Weights of a small transformer language model: 14 layers, 37.1M parameters.
MLP neurons of a small language model. Each row is named by its layer, matrix (up: input weights; down: output weights) and neuron, and shows model dimensions 256-383. Each number is 50 + 12 x the weight over its row's rms, rounded and kept within 0 to 99.
A block is one neuron, or neurons of one layer that tend to fire together. After each block is what it responds to, as a language model described it from the Wikipedia text at the highest values.

L9.up25:60 63 64 50 51 40 47 69 59 51 31 48 31 34 36 42 38 64 70 39 51 45 53 53 39 53 61 53 30 43 50 62 41 31 48 30 38 47 28 43 46 53 66 45 77 65 72 55 56 46 44 47 45 61 56 49 63 52 45 45 43 51 48 58 38 53 57 72 40 60 40 61 55 45 49 69 52 71 47 51 34 46 45 58 60 43 74 60 60 42 64 47 60 42 61 72 29 55 44 46 43 58 49 44 47 20 47 59 54 50 49 44 35 52 22 61 20 47 51 75 49 41 39 63 55 38 53 29
L9.down25:53 60 76 42 30 43 52 43 40 54 59 73 45 49 40 55 55 59 45 41 18 45 62 51 70 51 54 63 28 42 54 36 32 66 44 47 43 41 46 76 43 68 54 41 68 76 58 65 51 55 59 40 43 69 40 46 68 33 60 59 45 28 37 47 52 49 30 50 56 39 58 30 37 52 30 51 61 52 54 27 30 74 39 73 69 42 83 52 20 68 32 51 55 42 59 35 59 55 46 68 58 61 67 16 67 45 41 44 53 44 49 49 28 23 39 46 55 44 41 61 58 47 48 33 53 37 49 39
L9.up157:55 50 46 55 44 52 85 39 50 54 32 68 44 35 51 61 62 48 41 49 46 48 37 46 45 57 48 43 32 68 24 54 56 47 48 30 44 61 55 36 52 47 45 31 55 37 53 32 31 50 59 45 27 30 25 46 47 51 51 39 55 53 60 81 40 64 68 48 55 68 59 36 24 69 47 42 67 78 51 48 31 36 37 54 42 31 40 57 45 45 47 48 46 44 38 38 63 60 38 67 53 57 35 56 57 32 36 47 23 35 53 40 66 55 48 48 48 37 27 45 50 39 51 44 57 49 48 41
L9.down157:53 64 45 42 70 55 40 44 31 49 20 44 45 56 66 38 51 48 63 42 32 46 42 70 62 27 58 51 55 46 68 45 42 59 77 36 52 62 40 51 42 50 51 62 46 58 53 49 45 51 49 56 57 45 66 39 50 31 72 57 41 54 53 37 46 47 64 34 61 49 59 73 49 59 76 37 42 61 50 50 70 33 54 50 54 43 40 63 57 54 15 63 60 39 53 65 65 79 57 35 49 19 70 45 48 51 31 52 63 75 66 54 15 36 42 54 69 56 36 55 59 57 54 53 51 54 55 57
L9.up238:41 39 53 30 53 47 55 30 65 65 64 49 66 62 42 55 38 69 52 53 41 49 56 63 66 44 40 61 56 51 49 43 26 51 53 46 53 43 65 43 60 54 55 38 42 42 46 35 52 27 31 42 40 42 67 34 62 71 56 46 42 46 34 52 48 39 59 34 57 50 85 67 31 51 66 71 53 61 55 47 64 69 39 39 60 68 32 58 47 62 63 36 39 43 48 53 45 42 52 43 48 57 47 22 34 46 36 45 55 60 32 38 29 46 42 50 49 41 43 33 67 54 46 32 57 45 42 44
L9.down238:62 46 45 45 36 53 48 56 55 28 40 60 44 78 60 30 38 44 50 56 21 72 64 70 29 51 48 30 71 61 60 56 41 43 39 42 58 58 33 73 40 53 43 47 62 68 49 59 53 53 53 37 47 38 50 40 46 44 46 43 46 49 53 54 58 44 64 37 64 54 38 40 63 53 17 36 53 60 24 66 42 48 48 52 49 52 40 53 50 56 29 55 52 57 28 54 51 31 61 70 46 57 41 42 43 36 58 59 42 59 55 56 49 33 51 48 53 50 26 81 50 38 40 42 63 40 77 37
L9.up370:42 55 36 53 56 28 52 43 33 65 43 50 44 51 44 30 42 46 60 55 48 52 51 44 46 78 58 52 48 56 43 29 47 42 34 58 60 52 55 83 45 46 45 30 33 43 35 41 44 45 47 75 44 28 30 52 51 61 54 31 39 45 58 49 50 59 42 69 66 79 41 43 52 41 46 53 59 52 47 54 64 50 43 48 33 45 65 55 52 55 66 67 40 38 61 35 63 68 42 72 73 62 35 42 41 69 32 40 78 27 71 66 31 67 58 33 67 52 45 26 56 27 53 55 46 33 45 64
L9.down370:44 49 46 66 66 43 55 50 32 39 54 45 61 57 35 45 55 53 49 62 42 54 51 39 51 67 37 57 64 62 53 39 61 50 46 50 28 79 60 37 69 54 65 60 29 68 43 58 60 55 55 67 42 58 34 50 45 60 61 41 35 41 40 50 43 52 56 51 39 53 40 49 38 61 72 43 64 61 23 55 70 34 69 32 45 56 56 62 49 44 55 71 44 48 23 30 66 54 45 25 62 42 64 62 62 43 53 40 47 55 44 41 52 42 61 39 65 32 23 49 54 40 33 49 42 65 59 80
Description: Tokens just before an expected number, mainly table pipes preceding vote counts or stats, plus prose like aged, total of, Total:.

L9.up0:45 52 75 47 49 43 60 50 68 55 62 36 55 52 31 54 21 59 41 73 45 53 53 57 52 40 48 42 61 27 44 34 47 34 42 51 59 43 30 70 84 49 70 51 59 55 41 42 55 56 55 50 67 50 61 39 48 57 39 68 40 41 71 48 64 64 73 36 38 30 59 46 56 44 33 45 40 44 52 39 31 45 34 58 58 35 42 38 38 40 40 39 53 37 52 46 29 35 36 25 57 32 55 59 44 36 63 42 39 36 46 24 40 56 42 78 49 40 49 39 51 67 51 26 57 54 37 41
L9.down0:39 37 54 57 31 63 48 59 41 65 45 57 42 50 53 46 51 48 58 43 76 40 63 40 51 39 37 56 59 32 32 59 80 60 56 61 39 47 68 61 55 44 58 50 51 73 42 29 40 57 47 48 56 38 46 40 34 52 63 37 53 55 64 62 34 52 64 67 38 56 39 70 62 71 53 41 35 69 52 35 47 50 43 18 44 53 61 43 32 27 67 55 40 29 49 49 52 39 49 29 56 50 52 62 37 62 38 61 56 86 44 43 43 44 47 75 41 52 53 45 60 53 41 61 45 39 66 71
L9.up555:37 40 95 43 52 46 36 58 58 47 74 50 46 24 63 65 71 40 42 56 20 78 44 61 44 59 46 56 46 43 49 53 23 42 50 25 37 35 54 55 68 62 48 40 33 48 38 48 42 60 63 50 54 53 64 50 63 47 42 50 52 68 58 62 40 22 64 35 56 57 49 46 60 23 59 38 40 34 31 48 63 51 37 47 67 40 41 47 29 52 53 38 59 52 61 43 40 47 38 46 50 48 39 52 69 50 47 59 80 40 41 44 70 57 51 64 50 59 47 42 58 44 32 67 45 76 48 65
L9.down555:55 73 56 36 45 60 20 61 39 51 73 58 37 45 47 63 46 39 37 51 53 56 53 56 41 45 51 52 47 42 43 59 46 66 52 32 44 37 39 47 65 43 71 88 31 58 54 76 61 46 59 55 52 57 34 33 31 48 62 52 45 43 53 64 68 34 51 63 60 74 41 29 54 64 49 46 54 44 51 54 33 35 68 27 71 60 56 42 40 51 36 48 50 51 60 23 45 27 47 58 62 69 67 47 71 32 54 64 46 56 35 49 37 48 54 89 36 64 57 52 36 37 70 46 50 45 61 46
L9.up822:36 62 54 59 31 35 46 48 54 43 48 30 53 67 60 53 55 73 51 35 30 31 56 53 32 74 52 54 25 69 18 45 42 44 49 61 36 48 53 38 35 68 50 67 51 34 40 48 73 52 47 39 62 39 63 54 62 46 37 35 54 48 48 58 51 40 45 46 50 60 64 50 73 42 51 55 43 48 35 55 59 42 55 36 55 51 64 57 40 54 45 53 55 39 62 24 62 23 51 64 40 40 44 56 49 44 39 64 54 43 71 51 49 44 53 70 61 45 54 57 59 41 22 49 39 70 57 50
L9.down822:59 42 34 56 69 33 38 75 20 57 31 52 70 43 56 56 68 48 56 48 54 21 68 62 63 38 61 64 64 44 58 44 39 52 61 58 67 44 49 21 44 48 61 54 37 38 49 47 42 30 39 70 57 48 53 32 56 59 50 54 34 70 55 78 29 54 52 35 43 52 85 43 52 63 50 57 47 59 40 61 58 61 45 35 52 39 58 41 39 46 60 38 54 35 35 47 48 53 52 45 50 29 37 32 68 78 43 67 48 50 63 63 42 46 46 81 58 39 53 57 43 60 72 45 50 42 51 53
L9.up994:43 49 61 46 66 61 40 57 48 68 56 60 57 57 52 38 34 26 51 62 68 59 32 52 69 69 74 44 61 57 62 57 37 55 61 65 52 25 52 46 65 58 52 48 22 46 48 72 48 27 59 71 54 57 41 30 41 62 63 56 52 57 41 61 28 54 69 46 45 43 55 63 59 29 51 58 46 67 54 53 44 38 45 57 58 36 92 59 64 43 54 64 68 36 49 38 47 45 49 36 57 41 33 40 48 45 39 65 60 31 48 53 53 37 27 53 52 27 63 44 73 53 60 49 48 69 58 50
L9.down994:60 59 50 33 67 35 56 41 55 63 75 56 61 51 42 41 50 32 27 60 67 71 59 61 50 45 53 50 30 38 63 58 41 58 58 51 28 61 54 41 43 65 51 62 00 34 36 54 41 62 37 58 45 51 75 35 59 52 49 57 38 59 40 42 37 51 57 44 66 40 56 31 42 70 36 47 27 62 55 51 52 53 77 28 47 48 48 44 38 30 46 60 44 60 43 59 37 19 42 68 48 62 67 43 67 46 50 78 50 39 33 54 58 46 49 33 62 51 77 57 57 54 67 58 46 51 53 50
Description: Mostly hyphens and slashes joining parts of compounds, as in cup-shaped, runner-up, writer/producer, 1/8; also opening brackets, table bars and byte fragments.

L5.up171:66 38 62 63 50 60 55 41 44 31 43 52 47 63 69 41 65 48 56 54 51 59 67 59 47 43 59 33 54 46 69 29 63 58 44 41 64 48 56 44 44 57 55 73 64 51 72 54 47 24 46 64 37 39 43 48 33 40 59 55 63 39 33 43 52 38 57 40 54 55 65 48 48 48 64 44 53 47 45 43 34 58 15 33 57 84 32 56 41 42 54 01 38 42 38 49 56 64 50 44 48 61 48 43 36 69 39 54 32 47 48 50 57 58 57 38 50 52 70 39 32 56 42 70 50 51 49 67
L5.down171:57 22 49 46 31 60 52 79 68 66 38 57 42 37 40 35 33 56 27 27 62 52 25 44 40 36 53 71 38 71 56 49 46 60 67 43 41 58 11 61 34 34 58 68 40 43 34 20 49 58 68 45 49 35 38 55 68 47 52 40 45 52 40 48 59 54 49 55 43 57 45 38 78 71 58 57 46 67 58 54 52 48 82 46 44 61 34 61 56 51 49 49 49 52 66 44 32 43 45 56 53 72 59 46 51 42 45 58 40 48 67 47 58 46 61 52 44 71 33 38 73 64 65 61 50 72 52 58
L5.up172:43 49 44 50 48 56 25 49 46 34 66 53 63 24 44 15 48 61 49 66 56 56 64 40 38 81 72 74 42 54 54 72 54 47 50 55 66 45 34 60 61 57 46 44 48 46 49 54 63 55 39 48 23 31 52 69 41 50 49 30 67 37 58 34 42 47 35 51 48 50 50 57 54 51 51 62 48 48 47 56 54 74 77 54 58 40 35 47 52 43 79 40 40 49 54 69 51 52 47 77 45 34 42 54 49 41 40 30 63 45 43 57 42 54 59 35 42 56 26 62 35 42 56 51 47 48 73 47
L5.down172:31 37 66 51 78 63 56 38 50 60 52 49 56 44 46 53 51 41 54 54 67 69 46 56 60 55 44 51 69 49 52 67 54 53 81 32 57 31 72 22 59 35 53 45 67 54 63 40 41 38 39 50 36 52 57 55 45 51 47 35 51 64 53 50 43 45 45 49 35 63 57 50 35 57 65 34 69 52 70 52 59 31 62 67 59 51 32 60 61 57 46 44 27 57 52 55 56 43 49 42 41 36 47 40 54 31 45 60 34 58 35 46 52 58 60 38 50 45 49 62 18 61 31 62 59 46 36 36
L5.up483:67 51 43 66 45 47 49 40 28 62 59 23 29 57 46 36 56 60 45 59 77 38 53 31 34 59 73 56 38 37 45 46 55 55 32 64 46 44 55 32 49 43 57 55 49 51 53 55 46 56 35 39 22 66 41 53 55 57 70 32 52 33 48 55 45 51 49 57 57 58 55 46 52 61 70 39 49 40 49 31 62 47 53 54 47 46 50 46 74 39 55 61 38 41 65 69 52 61 49 57 57 55 48 32 71 53 55 32 61 54 77 77 46 38 39 40 43 61 49 62 53 40 46 44 50 46 61 52
L5.down483:35 18 66 36 59 76 67 48 59 51 49 52 52 56 29 57 49 27 40 44 52 40 62 38 45 18 36 61 56 49 53 62 44 32 45 59 48 50 52 64 52 32 47 79 42 62 60 39 47 43 55 57 58 37 47 59 55 72 47 34 66 55 31 50 39 45 44 59 54 50 30 39 47 44 59 31 54 52 58 61 62 33 78 62 41 59 52 25 50 34 55 43 61 62 41 52 45 65 37 29 48 45 36 25 59 47 47 58 54 33 54 68 45 46 44 46 56 69 67 45 39 53 47 59 27 49 51 39
L5.up600:57 55 52 47 58 65 45 37 49 46 40 76 51 40 47 56 58 54 56 79 47 38 48 52 54 42 70 54 65 43 31 45 49 29 41 70 51 53 48 32 34 37 51 40 51 52 54 28 48 46 43 23 71 39 55 36 28 38 61 59 58 34 54 62 65 61 50 35 51 64 75 41 34 49 53 50 57 42 26 47 63 35 56 55 46 48 49 68 51 68 46 44 73 44 66 56 39 69 35 65 68 35 59 48 52 42 59 44 58 70 44 49 60 59 49 48 38 72 51 46 56 63 41 63 55 49 44 43
L5.down600:54 55 39 56 46 67 86 44 60 63 46 36 49 42 61 59 57 71 55 62 46 64 45 59 35 46 53 30 49 41 57 42 43 63 63 59 29 51 46 36 56 60 61 47 28 55 48 80 58 44 59 50 52 49 43 65 55 45 65 35 58 74 50 50 64 46 61 46 25 42 37 56 44 57 45 47 50 33 62 46 49 61 41 41 55 57 24 38 46 51 68 33 73 34 57 54 64 65 66 36 57 44 33 28 45 38 39 20 45 50 33 47 65 53 72 43 41 42 45 47 46 38 52 67 52 62 38 40
Description: Separators in infoboxes and tables that come right before a value, such as the colon after "FIPS code", table pipes, and the slash between coordinates.

L11.up172:84 41 42 26 43 42 31 58 46 57 66 49 56 42 63 29 27 28 38 64 48 56 62 61 47 55 58 60 52 62 64 48 34 48 72 54 54 37 37 56 60 46 36 54 14 37 65 28 59 53 63 44 62 57 46 33 39 23 59 61 40 44 47 38 48 49 60 35 52 50 38 43 46 41 37 50 51 70 50 58 46 66 80 41 56 59 57 38 71 41 54 51 73 57 45 41 43 63 59 55 62 52 53 38 45 38 42 68 66 45 39 58 54 42 38 66 63 39 59 54 48 51 59 27 58 63 40 47
L11.down172:45 38 48 31 44 48 39 76 34 44 63 66 39 47 59 46 52 49 51 38 31 62 42 72 59 59 54 41 52 34 66 45 50 59 49 53 36 48 55 50 47 49 34 61 00 42 71 56 71 41 51 41 42 41 62 46 39 30 71 46 39 50 30 46 46 56 57 43 64 41 52 40 50 55 42 47 53 59 47 41 55 56 58 47 42 62 69 49 52 51 56 53 79 45 36 58 60 65 45 34 62 57 46 35 67 34 47 58 41 32 55 61 34 41 68 89 43 62 44 46 56 41 64 45 53 66 32 55
Description: Byte fragments of CJK, Korean, Gujarati or Cyrillic characters, usually inside parenthetical native-script names (e.g. 工人, 鈴木 一, 대상); weakly, " the" after "at".

L5.up190:47 45 57 55 56 70 45 56 59 59 54 83 43 55 65 58 65 48 46 37 51 39 40 40 42 55 60 58 55 48 59 60 48 65 44 43 59 58 64 34 57 62 56 47 37 50 36 53 37 41 41 55 78 59 38 48 49 69 61 47 43 42 46 48 34 61 32 51 44 61 51 40 27 26 48 47 59 56 47 71 59 65 36 21 42 44 40 51 44 36 57 51 46 61 55 54 57 35 72 51 47 38 71 55 64 64 73 45 60 26 61 67 71 67 45 58 36 55 50 26 55 37 53 61 53 50 60 49
L5.down190:57 66 44 49 54 33 40 49 28 73 47 58 40 60 66 43 41 44 21 47 29 73 34 53 49 65 55 45 64 34 30 46 39 54 40 61 46 43 52 46 65 31 46 58 53 55 47 42 37 44 61 57 65 43 39 59 47 64 47 53 66 67 49 43 57 22 61 56 43 62 81 58 61 73 36 51 48 51 52 33 47 37 50 57 62 44 51 58 55 35 40 65 78 53 59 41 54 51 41 56 65 32 50 46 51 72 31 54 43 44 57 55 48 35 85 94 48 25 41 36 64 52 46 42 46 51 51 42
L5.up534:31 51 53 38 24 41 57 52 66 64 40 45 43 50 57 47 42 58 55 37 62 39 53 69 28 44 46 49 50 56 67 42 35 32 53 35 53 32 62 24 61 58 59 40 68 32 41 55 43 61 61 73 52 57 51 49 48 32 43 43 28 42 58 60 68 55 50 62 12 68 31 64 35 57 39 33 45 49 65 56 54 56 53 37 58 51 54 56 54 49 42 52 64 46 48 52 46 22 54 54 48 50 55 60 38 42 39 47 50 52 54 63 34 75 42 51 54 39 49 70 59 43 63 55 61 44 42 51
L5.down534:62 50 61 68 42 51 26 54 52 58 46 65 56 34 27 70 55 45 52 52 45 53 49 35 65 47 51 65 45 61 53 52 38 56 47 68 49 58 55 57 45 53 59 58 19 32 52 55 35 47 43 50 41 53 42 27 49 62 48 41 38 69 51 39 46 42 52 54 56 57 54 52 51 62 47 42 68 56 56 33 38 40 50 41 11 81 58 43 54 43 64 56 55 27 39 22 48 48 59 52 54 46 36 67 60 55 51 37 55 45 61 36 45 34 55 52 49 69 74 30 56 54 65 41 57 76 54 55
L5.up1006:42 39 61 44 46 42 38 61 52 47 46 71 57 68 34 83 61 48 44 40 44 52 29 65 27 52 66 63 30 50 55 59 31 49 42 47 43 62 36 55 60 52 43 32 41 58 50 64 55 60 49 54 55 59 31 56 37 57 38 49 51 42 48 62 55 49 46 41 68 47 50 77 46 50 47 48 63 32 47 55 63 57 35 43 62 43 51 61 39 46 38 48 52 34 46 45 62 37 47 58 41 64 52 72 43 43 60 33 47 26 25 27 47 35 49 67 63 38 28 46 64 48 59 55 49 41 38 47
L5.down1006:56 46 59 28 56 47 54 72 69 63 42 57 70 61 66 45 32 40 54 41 41 46 39 45 41 63 44 48 48 54 37 44 39 39 64 49 47 50 45 34 35 47 71 35 62 66 47 47 41 56 57 48 58 52 51 42 60 60 48 41 64 59 30 48 42 42 73 45 67 58 55 69 67 39 60 39 51 32 55 63 48 39 53 23 60 40 43 52 49 36 42 52 49 65 51 36 49 37 50 63 51 29 62 59 67 59 46 50 64 49 53 22 34 61 61 95 67 34 42 45 57 33 30 49 54 58 76 62
L5.up1098:63 40 43 36 56 66 45 71 60 36 30 67 48 37 45 56 46 41 43 70 31 46 32 73 44 68 55 65 22 51 40 62 60 47 34 67 74 51 37 48 67 45 48 54 45 50 42 56 54 52 42 56 60 78 36 59 38 50 40 51 61 43 61 56 60 61 49 57 68 41 49 60 31 49 52 48 68 44 44 45 36 40 64 45 55 31 55 54 41 37 44 54 40 61 66 49 24 47 55 86 48 31 42 45 59 63 52 56 43 40 39 50 43 50 41 41 45 41 73 49 37 43 46 26 51 40 35 61
L5.down1098:57 66 52 47 22 30 64 36 37 55 45 28 54 32 53 72 60 58 70 34 48 60 44 62 33 43 51 37 54 45 53 42 54 46 52 44 52 57 45 47 46 35 52 34 21 50 48 34 54 52 46 51 41 29 43 65 41 73 44 45 42 39 54 57 49 22 48 59 43 54 61 42 66 54 46 50 30 57 49 41 65 54 24 43 46 55 52 60 67 65 43 73 38 63 57 55 56 49 35 71 53 42 62 45 42 45 39 40 63 43 65 55 67 53 66 56 41 60 56 42 50 19 42 44 47 52 54 49
Description: Hyphen joining two parts of a compound word or name, as in best-dressed, second-largest, North-West, commander-in-chief, and occasionally en dashes.

L11.up380:44 68 68 55 66 26 48 27 35 51 56 33 57 44 28 53 47 66 76 34 48 48 56 71 54 56 56 37 50 67 51 58 50 40 65 55 31 69 69 37 56 50 48 47 41 56 33 46 54 33 32 43 04 53 44 39 58 59 53 52 47 46 44 53 35 71 69 59 46 22 61 57 50 47 55 59 53 71 42 57 51 79 47 48 45 44 48 70 47 52 53 27 50 34 40 52 55 63 56 41 34 48 32 42 70 43 30 38 35 52 36 50 39 32 35 74 69 48 70 49 37 32 54 37 31 55 45 63
L11.down380:57 63 47 35 40 65 59 28 40 48 38 41 32 51 44 66 58 55 55 44 42 29 53 49 47 39 62 53 55 59 35 47 67 76 36 58 40 33 54 40 32 47 60 41 64 50 63 37 40 41 47 68 53 26 38 75 74 62 62 62 38 54 58 36 45 51 67 46 47 49 45 38 59 35 42 35 58 33 39 59 28 38 55 21 42 28 65 53 42 39 27 69 41 63 63 36 47 47 61 51 44 59 61 55 52 54 45 44 57 26 66 33 79 48 75 65 70 49 30 59 63 74 52 58 47 40 42 40
Description: Tokens right before an expected number: table cell separators before figures, "age of", month names before the day, and "No." before a ranking.